config = dict(
    init_std_qkv=0.0188,
    beta1=0.95,
    warmup_steps=472,
    schedule='wsd',
)
MLP neurons of a small language model. Each row is named by its layer, matrix (up: input weights) and neuron, and shows model dimensions 624-815. Each number is 500 + 25 x the weight over its row's rms, rounded and kept within 0 to 999. Numbers have three digits each.
Before each neuron's rows, "fires on" lists the tokens most often at its 100 highest values on Wikipedia text that the model never trained on.

fires on: " ", " |", " Aug", " on"
L12.up2322:563508521480529533500482492510534503555512512500505500520481562513517502510507526459492500483471523546497472498464483475550510497473477510483461524487480494475563505506515484488496510537490474480537457486485478531516474491478487461501526500452487519466478478502502472539510490502495541547532527470473470492461474515496491497453524529461530488455470482497479502496525519486443526529478537506508485490492488550499493513523512509502488489497489496507485501509503442479545509501477508477487519471507532512469503533494502474538507513480504478490541521533491500509576504558495526459

fires on: " ", " ("
L12.up1597:504533505496470519477485529508528490489504484415500502479532531547488447534518499513491475506499507508507469440505505464536471521533471492513492521502505530504546495445515554501505525520552535487510423493457485498518495515483480459533485500491448489510457495503498479520462516544495520506469455502477507489499502497480499492457511541549540497518453499498526503478446454477500516496531502539518485496521512514469477505523543502482525494479490433505521516470504500474476514501511476542496512498556452504474505509513465496578518479480545438504480511523528503539490533542493519491

fires on: ".", " ", "-", " \""
L12.up1041:467507519494506524513490498510507477505484506498515491493470524531527509503487471476458464492506509481523468521451531528533510509514501509490501534520475500473488516468509500500512494474495505528489484573447513487486445496502497506546473510472488481491492467497473512511527519501502511466488464459499466535517497482487485532431517526526507516525473509508492536481434475517524457447518472529512523510501504522515494534511489470534514497514471486501512503505524501480502497467509471490503592518528445531480452527515507495526521532495513480495483497471454492497466516475482502459

fires on: " (", ",", " \"", "\n", "/"
L12.up1864:496509485468473445496479486451526506481511493473534561539529522461481452514512485499505529483508492528559501489509515520461533476490473448518453509490496476503513503513466496516462523542527523539506519541515481483513486509502528508491528557494500496523503480474543477506500466519498517489492491543501492449523510523474525494487511517526519469475484507474487536534479490509523497502536526471494516499515472552478487518495481472537489484503513485525504532498482503479468498432479494490509533468568521476505503489471505497507501531515506480491488488536432567529511531526497512485

fires on: "2", ":", "′", " ", "°"
L12.up137:464469512471473510521491515491512483499481502578502558506505489452517492498524545487447481504536473485474482539485542450471468513518473501487513516512491470499450445485483504512538501504533506574512508495499505559533519511504518478491489483494482504520510531521512489472532504536506474506555509527508494497435506495518507464485484480501506485481510501448452499536539498489477499521501514459531494468504487484513530539528530505508487521486469491497497512576472447510502472501519474504495505534462511475495515483459481542500536496520500531501550443516537513452491466510508503531

fires on: ":", "°", "′", " ", "1", "9"
L12.up796:490501499491451479508521512485508508478515487452493523497488500479500522478499532481496490443503505469494489506485491490490505532500502484510509501468489519512508505483461526509514487513503492532466524453465483520519497486574537518499500481516481469496549485496497471509519510494468498485492495508508506479463490456501530491483524499501495507505510482510487532500517462498507497545503526475502504492498491484480509486466494490478542519442506458483505460454481507446486473512497442532479467523539517498521493502462468505528479528470448543550533486512478511502547499547476504522

fires on: " |", "==", " an", "-", "===", "."
L12.up2436:505499459495487471558494459493503504532540499511495534548529474522528514486505463501463542471515514499535484484499518485539510461449472538527521498493502513544486517502523503496524485492590492507521511471456544493500524508504519493473518523489511487507519526536470513520435488511492448473515471461490517471488515502532509532516487499478470484531537529531524511500479493523492497524488512483501497470549516514506499482511506525496492497480511509502511545502485477522523470534505493479521495499557526484436455493500530497510478496489521519495477477456468512541482533518514490462

fires on: " \"", " ", " |", "===", "-"
L12.up1578:527489458462473480488507498453452470524495503498518490500498481494498482458510512537543527457548519476510531523497519539508497453459507485502516532478502485507469525473468483506539499474525532517542538481492493520553532505525501493526496550483488484481491504509508470485518505527481507453506488501488495499525466512531525476455525481496523524519486521501512517535436514499501477505516535451522499489539496545475467509484479516503497491474489516506518509503510500493478490500538561460536508462505526522532504471467505539498488494531493506494495477491551459502503516512522502429

fires on: " \"", " (", "3", ")(", "-", "5"
L12.up508:516526496510488482528526509463474491527508489516455529510477489498521550539510492441542528490460513494542538508514532509482488508486507468476465531512485485498469502505516503531467517501533562493551546542531523495478531524521500537493507494431498477478512474548507503502521512563536486493486505485477474498506505503460525499493513483541450495468503517533509498488497513528504498470525518482487507491510508494498479458490459499545495491509516558494503496505510498476520517509497496456507533484563518496511472531425473489466545484517481529484535481510478494538480526547507459482

fires on: " |", " ", "\n", "==="
L12.up559:461507509492507544529519542507511498518491486459525545514493497500502530472505500493492521484522555517461527474512513541507529507512459471515513495503523523526513525517528480483488514506522480510540513524467469500506493523498454499491489547470503505474565491535506492515456441497456482522491500512488450485505493489500529535484499506504509542501480511497494544545474462485532540499440464468474501500519526482482473475496538514511510524478470510492523559523464471504503490478476487526533509487493518487513507485492502522543500488517517513494484509476489498499485500492492518512

fires on: " ", "1", "."
L12.up560:490506497492434462506542533506499508543470493505524541475527508536544474504467527487464454452506521494520523499454504494531494512483463506496539539533520457498483488498515519498555509497507529502515475482495472492489492486539498467478534538539482511535526498487493502499521500492513498472491551483467493463459517470516480485449515452492502530459536513518488507509533511510504486448510502499489486481473497530487484485528538544524486474520494465556469508541487520496525478498488488505547503519491563468466441482463522490545507511448470490484462505492459507481542498538500492494

fires on: " (", "===", "-", " TUR", "====", " |"
L12.up2013:523517502491533506489500501489493490468510500502517488508488474510540466483492485537432499509561512457488507494509503492514519492479530508486520541460483524499494478488526514498506512464537505529539477485504524481495481479517491526500512527516504501499596476446485490465484494516496473462509472508531465511519513513492482471484473478486453490522498492506526479503472481506498471493522482510474510511545461481505477509499543520521541548468521493477523535568521518485543471534470471504498547519513507517483496451490509516465501498477464512504490487519545519523490532489517434501

fires on: " ", "-", "===", "1", "0", "7"
L12.up398:513516511473525498513512521499545457513480501513505530512497493487507520506533499542461520525523541483499519507497530519503525461493524501485468494498476515512468487484532578474466492503552542495528464487534493514510530460532485512484548529515465502508489502571486482505490509498502502497486497476522519528529498498541500493473511499529468505513481498521492523473446476478492463490515570456520533482537505541473456524499474494497562506501521488522550535505514434478510514496520505489516550528504510536476472483484484466480517535523511505476521551511523512551532492456491479514

fires on: " ", " \"", "\n", " a", "″"
L12.up1433:466532531502488518470493524483514469543555476448507506480510525504540487508531487513502494494494498524492518515504536527474462505520499499464525533485472494543497528487518462495482521505561533487499496471494492510532475469513485540474494499466473441515520490495526473507498460524518488517507511465479473500511441445504493475509476493545475520524481515506470495481520466496486469453523499484501460498519483471553480482504500514499498506526509492513490515481517511461444517507476517471486467481516522486466494512515486499506536489512538485497509486486507522538481506514514500463

fires on: "°", " \"", "-", "′", ".", "{"
L12.up2486:505517518481466543539537489528500498523461493487537552539476465494467536516527496488471502451533474534524516491445553493513481478519450472456497533498480521496487542493503474471493516478540483535545515469551488504510463528507512503505486492498521465499502506512485463501533478516489532475453528505478502459519509492493550512512522495506460516483505491508513530532516517475528488492477479499503536523505503490525477509479460497516502497480527501514490544501502521501508502481509482463518508520513480510556524493481488484485557485509546502450485492525543514481488512528482511506

fires on: " ", "1", "9", "0", "3", "\n"
L12.up59:473504498492505512520505481487487508458543506495535493503525504500497432530453506510543516530492508515531517517493482468533473517534513472482469504501503523472512523484458515497482519492513496508510488472475495504503503449491521492514501502514494532437514509475511542497491484508497519490469503467469519484480480493492513489453468465507495535522525487506473554492523507486534447541518517463498510499511451504458508521520515499478510545519527481455521485517528522456516457479480459499524543502496457489454520503509491520558496491522499533511512464529518549516501529498500512479

fires on: " \"", "-", " non", " ("
L12.up646:481505503500510484521507517515513453488499493530507508529496514493520491528490465507502518471537492436520527473500501510502527493494532436478489553532501448515482500493502459508523528475528540483491574478447532516478455524502534484510511544471508503492518448460511477488535484524516495485477509535494467545504521477499555471515510499492478511504491488476473564524499528539476480494546472490511535490502499497485500503462470501499526492487496530472476510526548489527552477483454516478518505500539530499523544492491508506490490555491413511519511528515457525513529517526540501483

fires on: " ", " \"", " it", " (", " k", "'"
L12.up1654:553521489501527497531539487498535491520508495476474513475483452540518510503455497477458497490505500462519564478464547486494455512482496472443509577504466459495486488479485497474499543480528492550512538447493495505555455499530485489483492499465486473504519445537533489469523498497507491494509475480482498504510522480515524476457516464507472545508489493483500494505489497529520515507512483509544508500516503467479496532487508516480509567529498500551473544531549528502493483497489542510507504520567511519425555482473480492512531457509533507514498502449494479501473521500489471463

fires on: " \"", ".", "-", " (\""
L12.up2138:543518495509521434501486482465482494498553508527470527536499479521540458476501493479475482473535513512499496519534508499498515475449440488505503484451451498471505485523512558461544492470530512438513519489467499475567526511527515487516506522514468492461501470480485488503481497553479484492531501455522497453468488455501544503512455485496507485493479451509552534545479503528481513499489484462511502515528508482501446504501488555501488536501504525512511516525472499456513477521498492477536512469517574489497501471473538551472505506500490491503503467519474475546474512534552490449

fires on: " ", " \"", "\n"
L12.up425:506524513515511483515488494501517440485500500491503506472496487526522497523520481538512471494503508538459491490491507523512529511505497401500474505489487447498522540419511480473538520479565505559530501522527515523504502506515452488507508539465480461502529506522469502537496503539543524491461463509510470464476466479492538500513493490457472515487473527468487477533514513543468516513545502504533473512556521498514511541489498499509494516488477471497497545516485514503537526470479560504495494493528532500510519456496487549514499500544484517480477509492491534553486476502507537515

fires on: " ", "–"
L12.up440:520474562490507500490517510520498495457484517490509515496478529520505514477511522472464516511521552445540543479490498498516490475477495521470476518558543505487485464459454457518495504507507484517501518481495499500497480492463536517495531515493487482466518489479491485472518503510529472487510464517555476499516509522513536476511516495518513487531495534518450513551486525510526463510473450506527510521515492500541486532490521500511518526511515501531493539500538484525528498509487468500509503576456513477522508453502506521499563510510477538531520454507446516479497483480472527474

fires on: " ", "-", "odont"
L12.up587:513497497462507455516500501508502515474465503532468508497491546514540529517506489491481476446514534440526501511497516504516475521511516479524516496508474527490538485432507536458533504534535534534470459484502512474538515481498511526524507517498476498484532547486473511484495538510510488494515478526513494529513491500497500562451510465499507480503488538501534483487509524494508491524484492464492482491494483480523519539474525477486542526520496482487498518517510498493482491528460528510517512550510546517493532469533517472527546479522481507514520558536463522523507510475532451514

fires on: " \"", " (", "\n", " (\"", " '", " “"
L12.up960:511473491531523502504462479481526514512509492477513497527503493521487458545489475462460470470506524516499498540515511461452526479485483444479481518500489503527533488517504482511525511472522516480538510479457540513542478543514517496537525516492508495497531455459488494510578530485472483470488496523478456500533497443537513456505479477509498501449482526481557546483498493485497518506508499509548531509523518514515491546493463506534513508524503505488459523491520462503529508505480474524517522502545518507512485492486521463509495526493460510498517490536483500521491542505513516489

fires on: " ", "-", "|"
L12.up290:506514492497451510496502510472523491477524481530494490512469531526488504523475492516511457456517508503519467498518510503482539536472484483532527505498475515519524559468471509475480526504551507549534484562481515496537484493496485471520520482476477530506518493499461488522477474537507554504538467489465492428520497460488472502526522531479522481513524517519485493514509482519518541537469512520497525522515549526491457514489460491449488522486555507465551481492482491482486490467516528515513503550496540464490511475506474525549475443557533492493462558505506524514487488483467535515

fires on: " ", " B", "9", " South", " L", " G"
L12.up1923:511470445500487516496490481505476509500545484507554494525519520515471495505498523487495473523494502470498453488459501459506527507451548480533491479480496504512458495494489476544556501513507476559501525506478518474549505501561519471491497481501549514461540475515504494502493533510485510484522517516517503517486490488535521560479462519506520484486478519499468539525495501504478510523514512537537455524480518503494479480486506493520507493502499507511472490465463512547477497520501495459515487516485552518483464541497502516528544506514511505531473506471546489494473465543517508494

fires on: " ", " |", "==", "ian"
L12.up980:518526505516519516463494501520442495461533487499460508497484534505534462503480494501481495512504498483493457465480502516521482507477473486499533520507500502487511467497521529500513473507519543517458466521473528504509527446499479503495521511513436533480501447476499508536475506521567510513533487474517499531514506492481534505442505486502490489491475484482503535497496507448521504433526501508460490511534489493473482499547535514503459478479500502499506494473489500529514549505466474526468510478531516481496469482491521523496482484483527477540465476500468465523498421539473474515

fires on: " \"", " (", "-", " '"
L12.up1691:495549518508498561536537501474506464493498489495533507523464497550524478530465469494545527519453475489530536480508514488513525528484489466483510511497508480492511530478530514544512513491560523452517520512480535474475475543510514462506530470479537521446503472477517467466519503508493492537497497495496483494504493471494552481502520480504509535497514505472502526527527521551488475503538534511509489483479513527482482515478448496482529519505524512507547538456510519509495514457516489483493492492513541522562468478492467529492493517497466475458500535526475512470477524517501540534

fires on: " ", "1", "2", " on", "born", " in"
L12.up1534:483458504466524492501504515513524463475482515528489496536498500538529463503493510483514522474529526544496484523491495511521462547485526488476537549515489520450510513482521476494539490499520506518458475487499445526548469497533495488535530494524479499469503488474504482527503505508486511476580520477522524495514462512454481455454499495484479486482508507475478476508515474511528531493478542510513461503489520504506446519483521579506527545501536483511521543513500490501502518477510491540518511491480530503474446505451487480503519523508514499516546472488479513511531504563494438465